Weights of a small transformer language model: 17 layers.
MLP neurons of a small language model. Each row is named by its layer, matrix (up: input weights; down: output weights) and neuron, and shows model dimensions 0-191. Each number is 500 + 25 x the weight over its row's rms, rounded and kept within 0 to 999. Numbers have three digits each.
After each neuron's rows, "fires in" lists the words (lower case) most often at its 100 highest values on Wikipedia text that the model never trained on. A number after a token or word is its count.

L3.up556:488506472510489514486506455488468512509520518501495525523477496530507494504448488495485512478500488491508599495558493483503500521487506507519469516507535491492496528510532482478470465521494507482489490493472532536513516475534514566509493530499508505515445500495486516500551503486494548519452524502486494485503480465465487520476490507476524515513544504493492562481532489465531453474450494481462533454529469498520543518514476515553486475517534493482529479488478459493496517528491492475480518458524489492480496501481488452546514468436525482507482491518485522481502536503506521504
L3.down556:502498493469512497477524478537500497505517480490481557501499491534491483515501502452460478518477496499509533523512483537510527473517478484431501476519493483506503492500466514517491528476469481506461487451497488524462538490482531504516461494517445518500507495502529529536457530517521525498520459498521482484492489536553474500509504516458479497498501480521458536536514498541494467508535484478517520460473482487514484538485515485461518534503485556458498493503493515518470465530494485516478507548479529481450474482467515499523504517550520560524482488524493556531533502478486452487
fires in: "there" 30, "who" 23, "where" 19, "which" 9, "having" 5, "whom" 4

L10.up289:509490495498495463473502485470483475513528545555508539531478493488544519495472484464473575514484482535509541517512519452532483473508457473498444499499495509480521508502484502506465514499504529518501516464507532521491502490584473520521503519488527477494451483514450503506511516502535527526429499503491511532502479480506481540521497503509512497500543526469501525439517514498516507469479492497466468469521506559508536515491501504533486492488514500470525509514484524503493486526471486503432516497524507495515515482488499491524488507444534463535516497490481495454495470482507527479
L10.down289:499475515491503512493510500511530483531520468520510522472483509521491535509506489490532437572475521477490523518571490468542486522499476477477490490541452504486465459517502524488499557503511516560474506500462519508489477492467521483463479469530499527516450490508494523490508523470487502464485465479501525482457482521452472531464482522486506509517490492475491498471509516477500470477492526483530519489515519504499457509537485499445493477472506489491496484495487530552550529491522523557517489511509519505494497466484514495525549516518513489452562479500482493541528490504488522488
fires in: "who" 41, "which" 23, "there" 9, "what" 8, "that" 8

L7.up724:489496505484484490529497516476479470475517572511511513504490481510521537502511482496483543474509486537501517488514510512519479492479481509488488507484514478503522469498474511493446514513491469562491513502502542503565512479507534524497539512539505500497435500542474487473502528563490546491475496510502528496527462483493500536470465518502533497458529496495496558466545556510505493468424496454506480485537530532481518473511498513483505458463510496488499508507483499491500499499490500488445502458465468491479501504535519466532482523475515544505469513521473462509520510481485527475
L7.down724:508471498479517483525520488537483514495548483525492534514524496496489478504506511471493522480499472503501526541491502524493494509550498523518483460526467473497487483506514527531491538482569500490477477445501464493494502437516507500517463485488471479511541489513509521482517504463480487561527496486487518508498502484456499508496471473484498539511549461537468488491510468534483470471510503502481512525522534498493465455480527496432469509510485537492473525508480518582483498520456546506474506541522489511502496463471464502514492513498472462495513478460504535512475517532469545504
fires in: "his" 30, "their" 26, "its" 10, "we" 7, "they" 6, "he" 5

L7.up227:505513481513496500467545495520515506536511526474536511512482469440483528490510499506498540431518522501486476458544530521544514514498499479500522500484493503474532454471505503480524459530499473529485542518480489519535443440510560508513504517508506485510476449561503489476515519492521504475428473503490510504513523498509519546511460467511473514521515487535547548497513497515489486489499505469546494509539471504522470470525466512520486465523508445508508492504517496490503506464498491491448519459497515457487500474511512533495483507470509520492469520482471511496509472499487519479
L7.down227:515479468493529501522483527479479512500464542527450488503504553503500511492500497500489493514457478519470484506439484564497530502499527495522508490515484516471499511522459502508430510479480564482522502470525522483498481481446462474510510478489554511510506520475490523474466534485515520462490549492484498467513502503504533500453470505486510517553475483476531513506512453503463546530464512534546508452479491509509505489508478514454516497503507488451488536509485512531472510529463546494534510493498511491467517521450494513455461499526519537536495498519494512496495496489500515503
fires in: "would" 17, "can" 15, "could" 13, "to" 9, "might" 4

L3.up168:476474547515481474481495467450505500511530513529517523526464516519524512508481477487481511492504517514510499505516490452513491508462541499516458520475485478510459506500511484494425471513519494523519502524503537531549479504550516541503511539533500503493486488499460524521504455564501534505459520501483504475478474477516489523473533499506536518490537508472533535512541512466482457469455492470444494454500491537524554497517451468502494468502526526489512499504481490521514481500487490496514503448506509533470497478503505539507521511457496458498484495527485523498525498458469540488
L3.down168:508510524503523529460550463520508476543472473513478537522537512496509483476516492454495524538468497492505530493532518533515512486524513511480503498525459502497525449470507510526509503492499450529461505464513465495469546486496513512478484496492449500493528492490489472491488487490447492510515459469591529529512497543493476520501509508480515527436492486566481525476485499540479510458518485472500521537503452478485471520470487516506520518483460521499496498513503509476508521498482503525514503536512517496471518460461495491516501537552485533497556509489480520506480501504487460484
fires in: "or" 55, "can" 13, "what" 6, "who" 4

L6.up460:557517464505502486537498498484516460497481514488498483501530474455496493466478535474470515490507495520489510503476499562550564489527486455468529520492492516518469511536496459497517505557539496471507462527490500559515488540495490496484503504502499489497475469538522513519537497506538504480516503498476483486528430504532491517516516509484549493448501512503521510493463476556522483488516483489468504520490495480495464549508505505493497489515527498484523559540499452538462476510490480546492473463529497507455481507513537489465499488521506521547474499525478492510503500488467478482
L6.down460:469535527465495486472481500524475501469522508501506487477417456532511478521517495511524496487496482485513507495525497460463485478488479517522532464479466488493504504490506472498494457496454472519485468463476497505514495485549510533527514478525482552498522537519507468485474500465483489499516514487489506500498527500482466450491448510474468498556467540483500489487562513446476517477472492517534479489514461486530518479531511507455521544489495476483503500513515548438527525479498493489515486499474504498537513468498471477488537503491537479434520506499484501504512491498563488512
fires in: "such" 40, "including" 7, "written" 5, "include" 4

L3.up735:503489498502495493483533497528538513507493522503500512526483458482504537488508503514496516443518494511532495458520506517535486481504487492511524525500497519489491461479480517473510477517496448536487556501503475522568509456491562524518543531502465490498463463546509463508532515527515524502451484496469503526540522486515508525484470481482482490515526505493510574504548512516470473479511491500513505489541479518506494463511474490490490457535518446486476480548504493518518472457489519470446507489472489489507496469474516511503472505467478510514463513445486525474497457503499559482
L3.down735:517489482477510486474515511455465490476470533545469472497494513500537495521525495516494470511450511511476525501471484513536500490482517504542529522523496479483517519502511499511462505466484566499522529481530504487519485475461501481519535487483537503522472494514485495497462493467530515505437542489498464482520512514558541504467499508481474534526478485464497486518539469506454501538499519522525522516477436515510489513492440547481502501574494498479462484521499489514467491523477562523503520475486494492461524490462510498472451488479503533546519488502500497519505465479490502502
fires in: "can" 21, "would" 20, "could" 16, "to" 10, "may" 7, "must" 6

L3.up8:483479484485501465489532498504522489512498521522515522541493454467479529495514500497512540450542508514531510450519488522508496461498494496536519531470478513472500468465486527486529479544510482525478555493486492528545496445496536499513488506525527476486474443535525488513520499527527528469483508513459515496515517492507523510479447479496499460497540495527479542501530482532509475462485473502508500467568517531517471437513496497490471454520519462480452514530484507518525485477484507468471509483484518468484527479473517524539495530475499488501484509493466533479517537531486525489
L3.down8:538486516489548508480525513451463499494464542507449518490486488499496491486538487502505492504481486491467483465459519551492494505467544482546508511503482503469526512510520507517485488508503544490521516489522467497501457501455501447499513493482538509540475457485480543513478493450497507504457542497525527498469472493551527510477529509516486518504468496491491492542497476504492501528488498480518507500525476515486467519519490507474490554549468550486450504518466498519495466536469547513554533494482496461482535487490489488474435497515487484527523505519558483498511472481493523508
fires in: "can" 35, "could" 20, "may" 11, "must" 6, "might" 5, "cannot" 5

L5.up568:476510492518476436478480461474513480491528505543504508545491522550528505483448494476459558509495490513478537488524499483466523521479510480511491509500496490497495533515528507500461525466492513468499498455511506539496511491535502506510533543505479500495487523524502499514533513531493538492437518499490516526528479510522466480524479478475521518486537534488539476507507506448507487494491484499457475435486482555558519513501493517479483506515519459510509468506515456545504495522466494501486508501511543528532503486486494502545504483427494459505504493481521526453524481481482543499
L5.down568:497494511536487516486500460494527477494495474520457494474482504524515533478514510473495531547495495475490562507560524511525463499472501447485506498519490509496451474485487535477507525490558465515489516456458439536460452505488522516485522473508502507527504490484502507503488549500463510501497441503504507531473488492541481488483523508455518516551411479539478491494509542499511524496495502444470527499508491502479508514509478509488457532508525510454494486529513492492497511520515454514460508507541503513493529483479524454529507510520521528469529487510504511501520514520493478488
fires in: "who" 76, "what" 9, "which" 7

L14.up572:504454508485458497474479551495506471490494517478559499541472469551501455501490500487484541488488508547504531505489487485509489469493503521512466485459515471503520539482507493514436500539470467497528547537487516540514505470543507510491468502539490496506466510529437501488549503517491518527505514497487526519493468451492501531492536501480477502446521498472466549508545506495512486488494481469487533509519471514546532489494521490522519505499497539524552539516492491549509525459483470511496506465514483495485503525485547482496485499455493459473504502540485471507479489489484497507
L14.down572:490529452511496554512525485521436501533537521494520520502487502446498521503517493500517536472518471479489476520532496513468516477500530500441519534475458454519487473503504505483498504474505496517529529517469486475517562490526497498483500492482530490479516469508514531520451479469494520502541502516514500521486510506569465539495526506510526542468526494469524458468459471512470498494537491504471524529475495477487476529480519492524492495476516530483471471515467493539525486500443482509480518540521484511488520480522475480526514534482454523498510477523485537474498504431496520495
fires in: "his" 58, "s" 14, "her" 10, "is" 5, "their" 4

L12.up143:528472483499467497464514544557505514490519509494541495508497482463482489499461474515532478523469499499499581487483477504569520499482493482522502491527498501533520470504513557489475517435493543532506511452523472504520496480469514501489535517505499523537488482501440527505479548477507517506515509493491440532513520505471494518474476533509497480491437546500483524511560518499464465483488493498526474488476475532489477493513476512495470522549512465506464503511475523509515516471473517467477498523519510518517503491492486514557509464475460514505496472501483518477488502496486532485
L12.down143:496476518479479512510462508497521462525518505508486504503509481576527532437472481496489404535503493495526494473491479499496530456483517526479503548469515468496508505511477432524477508480505484527505470487465503470522483526522523504567518464471472515481507483487452505514521486480516514519497452493482488471480469525510492499517487532513457506492526470511548503552506507515524528516505495476525495506517506535538491500468482515524512470520502517474521478560520471494507510499507496515499460493492554515543499493504525529441505538498536520491497484463492516497492505483487487530
fires in: "they" 23, "would" 20, "to" 9, "will" 6

L14.up639:521519462518496549503485535511487497495500550528503496504490509503501454492513482499511558462478503546495453504514506510482518523499486466538482470481487481511457541530461570516488510517440539500494538508472514506490498476514482545456477507519527502505471510524417514456539516526476490494489470527511532502494518492489492529510488484492510513486520499490503508459537479529537485460469484495495539494516512513485483465492519499522521464508514528526512488562448495513528511444512513515485505503534522477507497521487524492464488502471513497524495513491511461530477466515495517433
L14.down639:489509543511478507510505515488460445529519464513533516510455467454493509486503476532508532563499520510491488513472510547505504487469447475487488494498508524488457495503454525469528475524513494492543483540514513452475511556489522487504501482510490501444514459467552497520498488510492505506526454456499469473481530528524483497476544490465490504543526506494499509494491509490488517519534549484484515549478479532529497508536514523494491502466538505524488473458515523470442453498512526516517482506456487485503525489510486531487498537488521452496504524485489519479536518469495504499
fires in: "was" 56, "is" 11, "were" 8, "been" 4, "his" 4, "became" 4

L12.up25:506474518514469479491503484486514496519544518495493532524447498518525493522503506480496507524463495489526534518530519463518477492482475471516480487506508464466496508495532501503455474454500516526507524471479530556491524487571492542491507534505512501479469519509486523492473503523489546522454472483495516515509468467515461525513468504501515507487541523527504529478564510505492481454523469463471490452513470479563530482537430487510505496503516471465507497494479509520459489518493489526486519494556517509525505489453491463531473508477541454496481482508512511495533480527522531499
L12.down25:512472549482525539521531530526510480526532466482538520511478519517501506523484510476485452516486487499535497457484487485477503500477498459493550520533491520532505494444508529512558550467523503538498475491477502476531468473490508485479478431459511491510475467486506493484511510484496538455511507471478530496501507523496483511479516490497463531500463531536462479482497497523484485476489507470532538522470501488490462550517523488448465497525480483541542499501501544468530519476500522503526483477511522532467480492478507486469541469497488506455512527505476497553516496500489487464
fires in: "who" 15, "he" 13, "which" 13, "there" 11, "it" 10, "what" 8

L11.up271:501463474510462531496543510540489524500493537534498479497470503520508532499480485482511494495494549500514515481502473502537539458480538512480481514482498527502514455528454518511481497464466563513490515481485479483514489484549522550479536504507490506506523513526458505524493537510516498502464493504464497549488519494477496549503472483488502505497455490470502507477515528507472498489530492480476494536490478536487464442508486485501486453569510445505521459540532520525516505514509509492468511546497505530534499547507502463540512519452522509475474509453498475501510462466512507472
L11.down271:489471443491509510493485523504480488513501486495567507507518482510504543479424519508494476490507509484489516490485460526531510488533475472493513497530487545512513495561449481460488504492495480531490509471501499479507475475521487519500488468491482596519515540505478511508519555464494499538538507487477501493524495489498543522512474504487487507482491478508546525500528533516459510504489543508490507544518486526518434477480503471507490512501518467474479486495522504515508509515486507499500477502519513478471450471446487457455475498541531493478534547485516490496453529519493474508
fires in: "to" 80, "would" 17

L3.up428:487470537538486459488533443453509502480519517521481513516496539514531482507462485474487521490496491485515527533500505415544474497513498469495491558469491492488534496530510465527457509494508489522505517518526536525517533507567485495530560516503487476503473495501508505511489476503471555533481533487479500516447477469506468479501483497511550522486527515484495544504559522449466472477465474498470482444520510520540531523506486472514476506474519505490460521502504525511491480523486490508486504481500518530479507487496505514487482528468520507521474493499482522486515486501520552482
L3.down428:516473505492489522477518476507547495505477519510518526511513481519482535491502499477477490533457490477530515518513512524503508449488515502484502483504466498486503463501495482536526505517478467526486477502485471502475549482508467497473487495496440487537497485486473504508492501525450524515516494468563514500514486523503472509509506472509543549490459460559469500507502500528487525457520508474421512534510463498523511516450499482490501529482490511471506514526520516518513508494491481555475510531507536513481540488457519541567463512482558482462531508505484508546491480446489479487
fires in: "it" 41, "or" 11, "which" 7, "but" 7, "its" 4, "who" 4